config.toml
num_hidden_layers = 12
hidden_size = 160
norm = "layernorm"
init_std_o = 0.0
init_std_up = 0.0347
decay_fraction = 0.94
final_lr_fraction = 0.0
MLP neurons of a small language model. Each row is named by its layer, matrix (up: input weights; down: output weights) and neuron, and shows model dimensions 16-111. Each number is 128 + 32 x the weight over its row's rms, rounded and kept within 0 to 255. Numbers have three digits each.
Before each neuron's rows, "fires before" lists the tokens most often just after its 100 highest values on Wikipedia text that the model never trained on; "fires on" lists the tokens most often at its 100 highest values on Wikipedia text that the model never trained on. A number after a token or word is its count.

fires before: "0" 20, "9" 14, "1" 13, "2" 11, "8" 7
fires on: "1" 24, "0" 23, "9" 13, "2" 11, "S" 8, "8" 7
L8.up185:191118113103021083203143097109091164111132124111120115131181089116132156116172139135178136170111141158096167147095103116102161145139086134181133102125095105136132069173196126075113186098121118150085168083133137128103152132135142156118107088127052157151095126155104194142099142150088081129
L8.down185:095172150152125197100137091113085136123099139151135120115168117092149165127113085178077093082144068083149140091169112156122136080114132113135123136117050121095191210126142139104134095124143092103085137165142089083108130075103174138143099114088112079127140135065149107177104150136195181063

fires before: "1" 53, "2" 45
fires on: " " 100
L8.up842:173134173178139175093150089117091110174071110189141084168167114134133126107129078090186167093088149175112161154109152098065135115133146153124128063125115122114149188110132071157125118129143136122096124049157140110090152158116158105110095178107068143159113105146109143118128192090143155109
L8.down842:092010135120121109150111062146114150124133185116106166129137101143150130109155101170132182224130170098131068214077186116117080073167091086074125140113137178160157091132130143125084158131100124173134099140116064130144148169070142151163187122182126136138117093105107152154194039124105186111

fires before: " " 43, " December" 6, " May" 5, " the" 5
fires on: " in" 38, " until" 12, " from" 10, " " 5, "1" 5, "2" 4
L8.up871:120128119151143131154156118116166124130152137146131117150182201080111130116144086068159104066092179145126142098155110136103156102093127174142155097174090141078143211137122128121128195137129122081156096076099136103118143122082200132137109143066117162156141146108161177167132156152104149181
L8.down871:096091118114173093123146124048166167177096147129104139065118175094157102148122180152153089131132132131109147116181136143118169102138105135109140106128127123131114130142086113139125118163130201081191206165115134124114133150157130156113113143084109131205077128122188152109142118159095165144

fires before: " |" 40, " \"" 10, " " 4
fires on: "." 98
L4.up541:193211140150084111112116118151113064142056136148216078214169111141128126175102158159154157115100096187136116147170159109102134145096127111137121122149150120135110087086165048103111098124107166165180122116142164107132115136105101109163117107146131088177124142109148139130115136135137147101
L4.down541:131100109142091109102162093118119112112117147158114111130150154147106070107070085108143145174155131095104152179122169104152200135171115191116075157174174148118120169103060138129152104122136097127148077110158136072138148180159196120068134165128145112147114132103120156115070065154169162120

fires before: "." 35, " |" 18
fires on: " No" 38, "D" 14, " Date" 9
L4.up219:130126107146131089191122111181078074163137080118168155161135115131109107089127059086145126141119118125171042143112164094138092131178161172152180110125110053112094149118144076082147167136172144133151131102090187126065147158123100113109112122140095192143166152124153181122142196106122154132
L4.down219:111153104122122113157160086163131087092163103143182107141146147148131132079104145078094111114107143150181069113053126116144120131052117123124135106105122140122112096099124140134115171149189078087149123149137091155149150124144160138163096098194083147090115101111214126182148139095142142134

fires before: "9" 52, "7" 15, "8" 11, " " 4
fires on: "9" 50, "1" 20, "8" 14, " American" 4
L9.up540:152129101138123125153117177148076150122144189120138106139092185051088175122143082102191126154122123154119148097134126092095122104137068172144139127117077138090162071132133136085104171157110111100157117136126115106075143114137148129115136183102081173131156163116156188138118090104146108164
L9.down540:112099108152172157152145135102124128113076134186073152152101142175142129104068185169095117176098123120096101120167118169167157171130149140167078127132105181178133125122079155144175103104117164122080135162110072113170160131113146092103141179136134129109165059081183150122142170143099111096

fires before: "9" 23, "0" 15, "1" 14, "2" 8, "5" 7, "8" 6
fires on: "1" 30, "2" 16, "0" 14, "8" 12, "7" 6, "9" 6
L8.up108:102118148115142095135108091197094142064152147181143134172129091188034126107113150125141124131112095140126104072131139099073158119143096160108107128196106149132163171105119086118139159100149145148140126118081161091140129143134158137124138101132078142100092127145159184091144107120166183136
L8.down108:135196117104139163092103139163144145145117110105173124082061149118118158129154147091141120106152128115114201123068127172111134115147116043125126128141163112172094077141197134107144155165115099121165074204104140137120080143123114112146125077083075198090123116106134119106158123050107099171

fires before: "9" 26, "0" 20, "8" 5
fires on: "1" 34, "2" 20, "ed" 9, "E" 4
L9.up775:132103167088140087148107119141135172113122172145134157125112118129104173121114130229166149144077106078139115167130104055128145129114118167204170089130117138135127098107165147090138148106121158138106061124151123082146169123114125124159095123100121151125153127076134182123123145089155141134
L9.down775:126170173167100049093111133165122137126144115119144140075111179149112133109122114103092142077103128130144115144106102073159102087150126156150107145095146150173101119135185102108120142147090141146104150114156198117170145102143029126133139127073095132129192094121158121102144133093137221145

fires before: "0" 43, "1" 31, "2" 26
fires on: "0" 100
L9.up332:107115116134104140144105119158099126115129151101128121086124105093134109090124147120193148146091164163113134156148125210160089051118098175209133126139130121113180180128121135112125194112120159157114092049103191130109149130185172146094055116099065114149156125147161186112113104143145132164
L9.down332:148100090130135139186121104124072144144149167032114084132072107142148104076126125124139131135159146126156125140090109086148087105097072103107086093116133128112191057154155166132100202132095142156127109153144121117152136192131104143130152126182156147148141130085119141157159090182063110123

fires before: "0" 34, " |" 22, "." 4
fires on: "2" 36, "3" 9, " Score" 4, " No" 4, " list" 4, "4" 4
L9.up460:147149116159133095184098141100127112099096114099157151180147127146073107111169128063175147110039080153119130172118185102095188131109144145086195145128160135162123115129170076073148178154112078110113137084160106173052119155095128107134058127137143108186106111089129085114149188107110147163
L9.down460:133141156162164108147128170138133173048100096093089114146134134144095105161135145108130132077078115105129128155086133129144159119091101170147138110196106081106129164119092049129151058105121083177121180129126107093149111152132108152146084086147125108122149118156156115095103109153133163092

fires before: "1" 22, "2" 10, "5" 9, "wards" 6, "4" 6, "thlet" 4
fires on: " " 46, " a" 21, "A" 15, "/" 5, "–" 5, "-" 4
L9.up388:170105139168081129145181127147123185112131144130139087100158199159107126098142123120142127085151147133152124144092077104180094128148151151122108102094120110082144142164143046138082138085124118151088136078170110159065123129120126149078071152083140114146126153091090145117139169176123086105
L9.down388:096113159104151128178101143110066183123122148094066107166112136128139084191179164118091096077100145108152132102083094152089152175133159169139134143124059119125141139174081143127091111119103085125126146163171165113107137230118076143118159190093105120149082116113119136046134206163126161168

fires before: "9" 45, "8" 9, "." 4
fires on: "1" 86, "'" 14
L2.up731:163161133118126113133128069154147110127136208175113085139141154137114155149096114075136083140111201145179131058168123098091146125119126157165130127169140143115133166143132130089086169134139127130114117087191104095168159138123131096064144166105121154113129159131115123108106141117131138194
L2.down731:124079099088180149144128158115133146120130154120086176103205150131118118146197152140149185125168171079121110126137088177098151114149124160151158107103164160137059123151127120141149150125088139132109117118066129153119163142158070147204136114107078071137067134161101124175147078103129121149

fires before: "0" 51, "2" 26, "1" 23
fires on: "0" 94, " " 6
L9.up262:125131118168138168144140074162100113131101213148120100122179088111102141082139079137221160120099129129158136130203145149097107039149088130130187118094106125137170198146130128143101157136122121134113104110125138109139146136098175130110053110124046115146123091151116167162070119145156125144
L9.down262:134130090124154127156153118129102123147150138095122109136119156163148105069115133076153149167140130113126107179117178102136045068133067154118163097115108130149125131124182146076052182129086125178094169141183109135187125183144116098197108080162148112095118126119117095184132063191099130119

fires before: "9" 50
fires on: "1" 52, "s" 18, "w" 9, "t" 7
L9.up466:110131124128114149096110153137123134096052180154169113143115220152090172091139086107172125165090092087105146114125089095115151082133073173190141133162132131181086150092156110093195090136125131132069105074172117086184151196128121103133142147099095138139117144122097189144095105094118160156
L9.down466:116122112169068141122137153153060117132084055103106148134114142083116118184073153117114178142189139111104145170129062147107109175143120175138124135113149056147130070128155132111141109141095133104084115089089169161122158176169112145134068176093077130108146142054090121068144170111190131148

fires before: " " 39, " UTC" 10, "0" 8, "-" 8
fires on: ":" 66, "):" 10, "-" 9, ")\n" 8
L9.up788:123107130117097104111133147190164135177063138137151078118165186065095069106133114087108127104136083089166125121142189157155090127135121136153047109145176124137148154113137158125141134106130116187108082111198146134115102073146116068093097109054148166117186146119145145208121176114099060174
L9.down788:050189138146149131191207184102163153152103124070154101205096162115167117139132157166139136131103144091159128171109051104101124144205118067113156128141139155109155083111101117123086126127135139113150127152113094147131083156157094116067080143121148136122161121075166133134108102083149099119

fires before: "0" 58, " " 13, "9" 12
fires on: "2" 62, "1" 17, " September" 7, "0" 5, " August" 4
L9.up553:082175101106158084137134141108090170128053118122141110127191127097103146139154083146188133120075138137153145110130115122179098105197156134151127126145103149140152092165147077112185104130118175101141135127127063137153144095126129162122117153066036173170135084126151189117180187122092135166
L9.down553:125159130109084142065087119147101176167104141105057169110115174141160150141191186115144115136144101094185133170096090118115182131127123127108147110113139159104130090126088119079215077077095103092121144063075105114130179148117072143100114148083195075115124090150159084140118156192152137094

fires before: " |" 69, " \"" 6, " second" 4
fires on: "." 65, " –" 6, " Year" 4, " Rank" 4
L9.up843:083154147112095162115107116140161198162102091143149138187091124148114161082101141163198131133107108145030171109125140130065167111126123166200108096104094121150118194118166076120111170117152155138176119078128151078133129160085116131138108101092088109101100109114137173165125134161161163125
L9.down843:100131114121166135147147104186164109143126086116077122147113107114102107111137158044139164138189074102090117155150162101101112166150142159073118150063127117111098098179123132158161176154178146107123055111122145052093096125129141103148167087130125126154116179133140112132163146116177186099

fires before: " |" 29, " \"" 13, " " 9, " Car" 8, " (" 6
fires on: "." 95, ")." 5
L9.up786:103127151145093115111137053162118114170089126194174130148124119160133128150086113139132140076074100155059158135173162090099126119135166119132122127122152132129124115148144122063144126145147133123152112074146140069107103114080106075089098090086144159168109123157162178094156101188174147127
L9.down786:163125120077107164142197161118136179134126157128088073146146145107108137073160151136132152126121117096206085095112103105151062148103145156099164107069146130140162131139066108143106057103140142184142133112062119081062140132121085095078106130161193179136099168130216139167133104094089130142

fires before: "1" 35, "2" 18, "5" 11, "3" 6, "4" 6, "6" 4
fires on: " " 100
L8.up510:202123136174140096091163098109092165164170155156113115150146134133116093153177117120124162090126179086099098113117071124154161132066102113097127120100135134067165114142150069180114148114081079159087141097135145149081084159082134119121165164115145149143114145112112095134153146143174088115
L8.down510:167144055144090115115146167138100148090123083127123061122151153108167143131123120118158182092108131174168123124089142097121125128161112160134070125188136077151127136202111127174170111096098129121112076095177151085173184155157179105088094150090150121141128127162077136103095197090101113091

fires before: "2" 70, "1" 27
fires on: " " 100
L8.up490:148099163123147129077147136156108102150103127164133118132161079164088134082080053118206147148111157135122140066104124135134182119165115098121178094152083101101176162135132103151099147108128097161102075050128131132193156164083177098116082113133101131144136093146137130169136187149166136098
L8.down490:167174110112150110163161089104169133105120120127155106142095116173155062133112159127185172107079128130167086139143162097113108119192146089084154115115118109164099126133176139142110165078069134152128112114166151075121166149129115145111177144127134144093084136125079169135117060136034164105

fires before: " |" 71, "." 9, " " 4
fires on: "." 77, " No" 9, " Rank" 4
L8.up861:137146153170057079161139097152126100148090082171194126177112141155087107096088069165164113116130099168149150145132124149080125128138106131130141108123121127155062189131162109084087151144155115089143098073085160151079080094144123146095086112108135108144145168116187158169148161144163178144
L8.down861:101140142091103115196147140190112132130128105194111127169025147150164154092098148082114191089136100138040120180131108096102144191118165156187144113132076137143113148117100118154133138120145139123119100084075116071118179188087180095133057159184088104174113116126104070126120138119151128107

fires before: "9" 46, "8" 13, "A" 5
fires on: "1" 63, "'" 12, "s" 10, " wh" 4
L8.up593:154169132118117159130103147179181070140155138195123032109119167092070205115157108082145153142154102099155124173110153092082115077104142145103092110144119122123124143155116111099138063148153109111117129157115127072180177118150166116094084130068088138157107135156098132171110158100196077088
L8.down593:113102148153108117134146145154155140150126132180028125115125113148113116140140085148105148117113158133049131095128170161166155080129117149127115121111101065184158146118026148111129172156122088121110239053149145109097156181117131149069130132138114156139135095154110099131143155164145131141

fires before: "-" 62, " " 8, "==" 7, "3" 4, "|" 4
fires on: "\n" 53, ".\n" 14, ")\n" 11, "\n\n" 6, ".\n\n" 5, " |\n\n" 4
L3.up882:107162137097143110119105141143122150140110131131183141132124101080131149163156101131120134134122154132113142081144108153168128132112118164125121165097106121000158142161193125116107126087112087146069011102161127095110108120125131094137121109136107142112129138140114141145119117108115060253
L3.down882:141086115194125135144118117100098113088125141096089134159129118193104086141127124096143126076116141161105116160118102058098113182145196152112149046161132107121133099142133128177125166107118116122137136177146198160108123139101111152124159143102133088068108135123138092103174138165144187063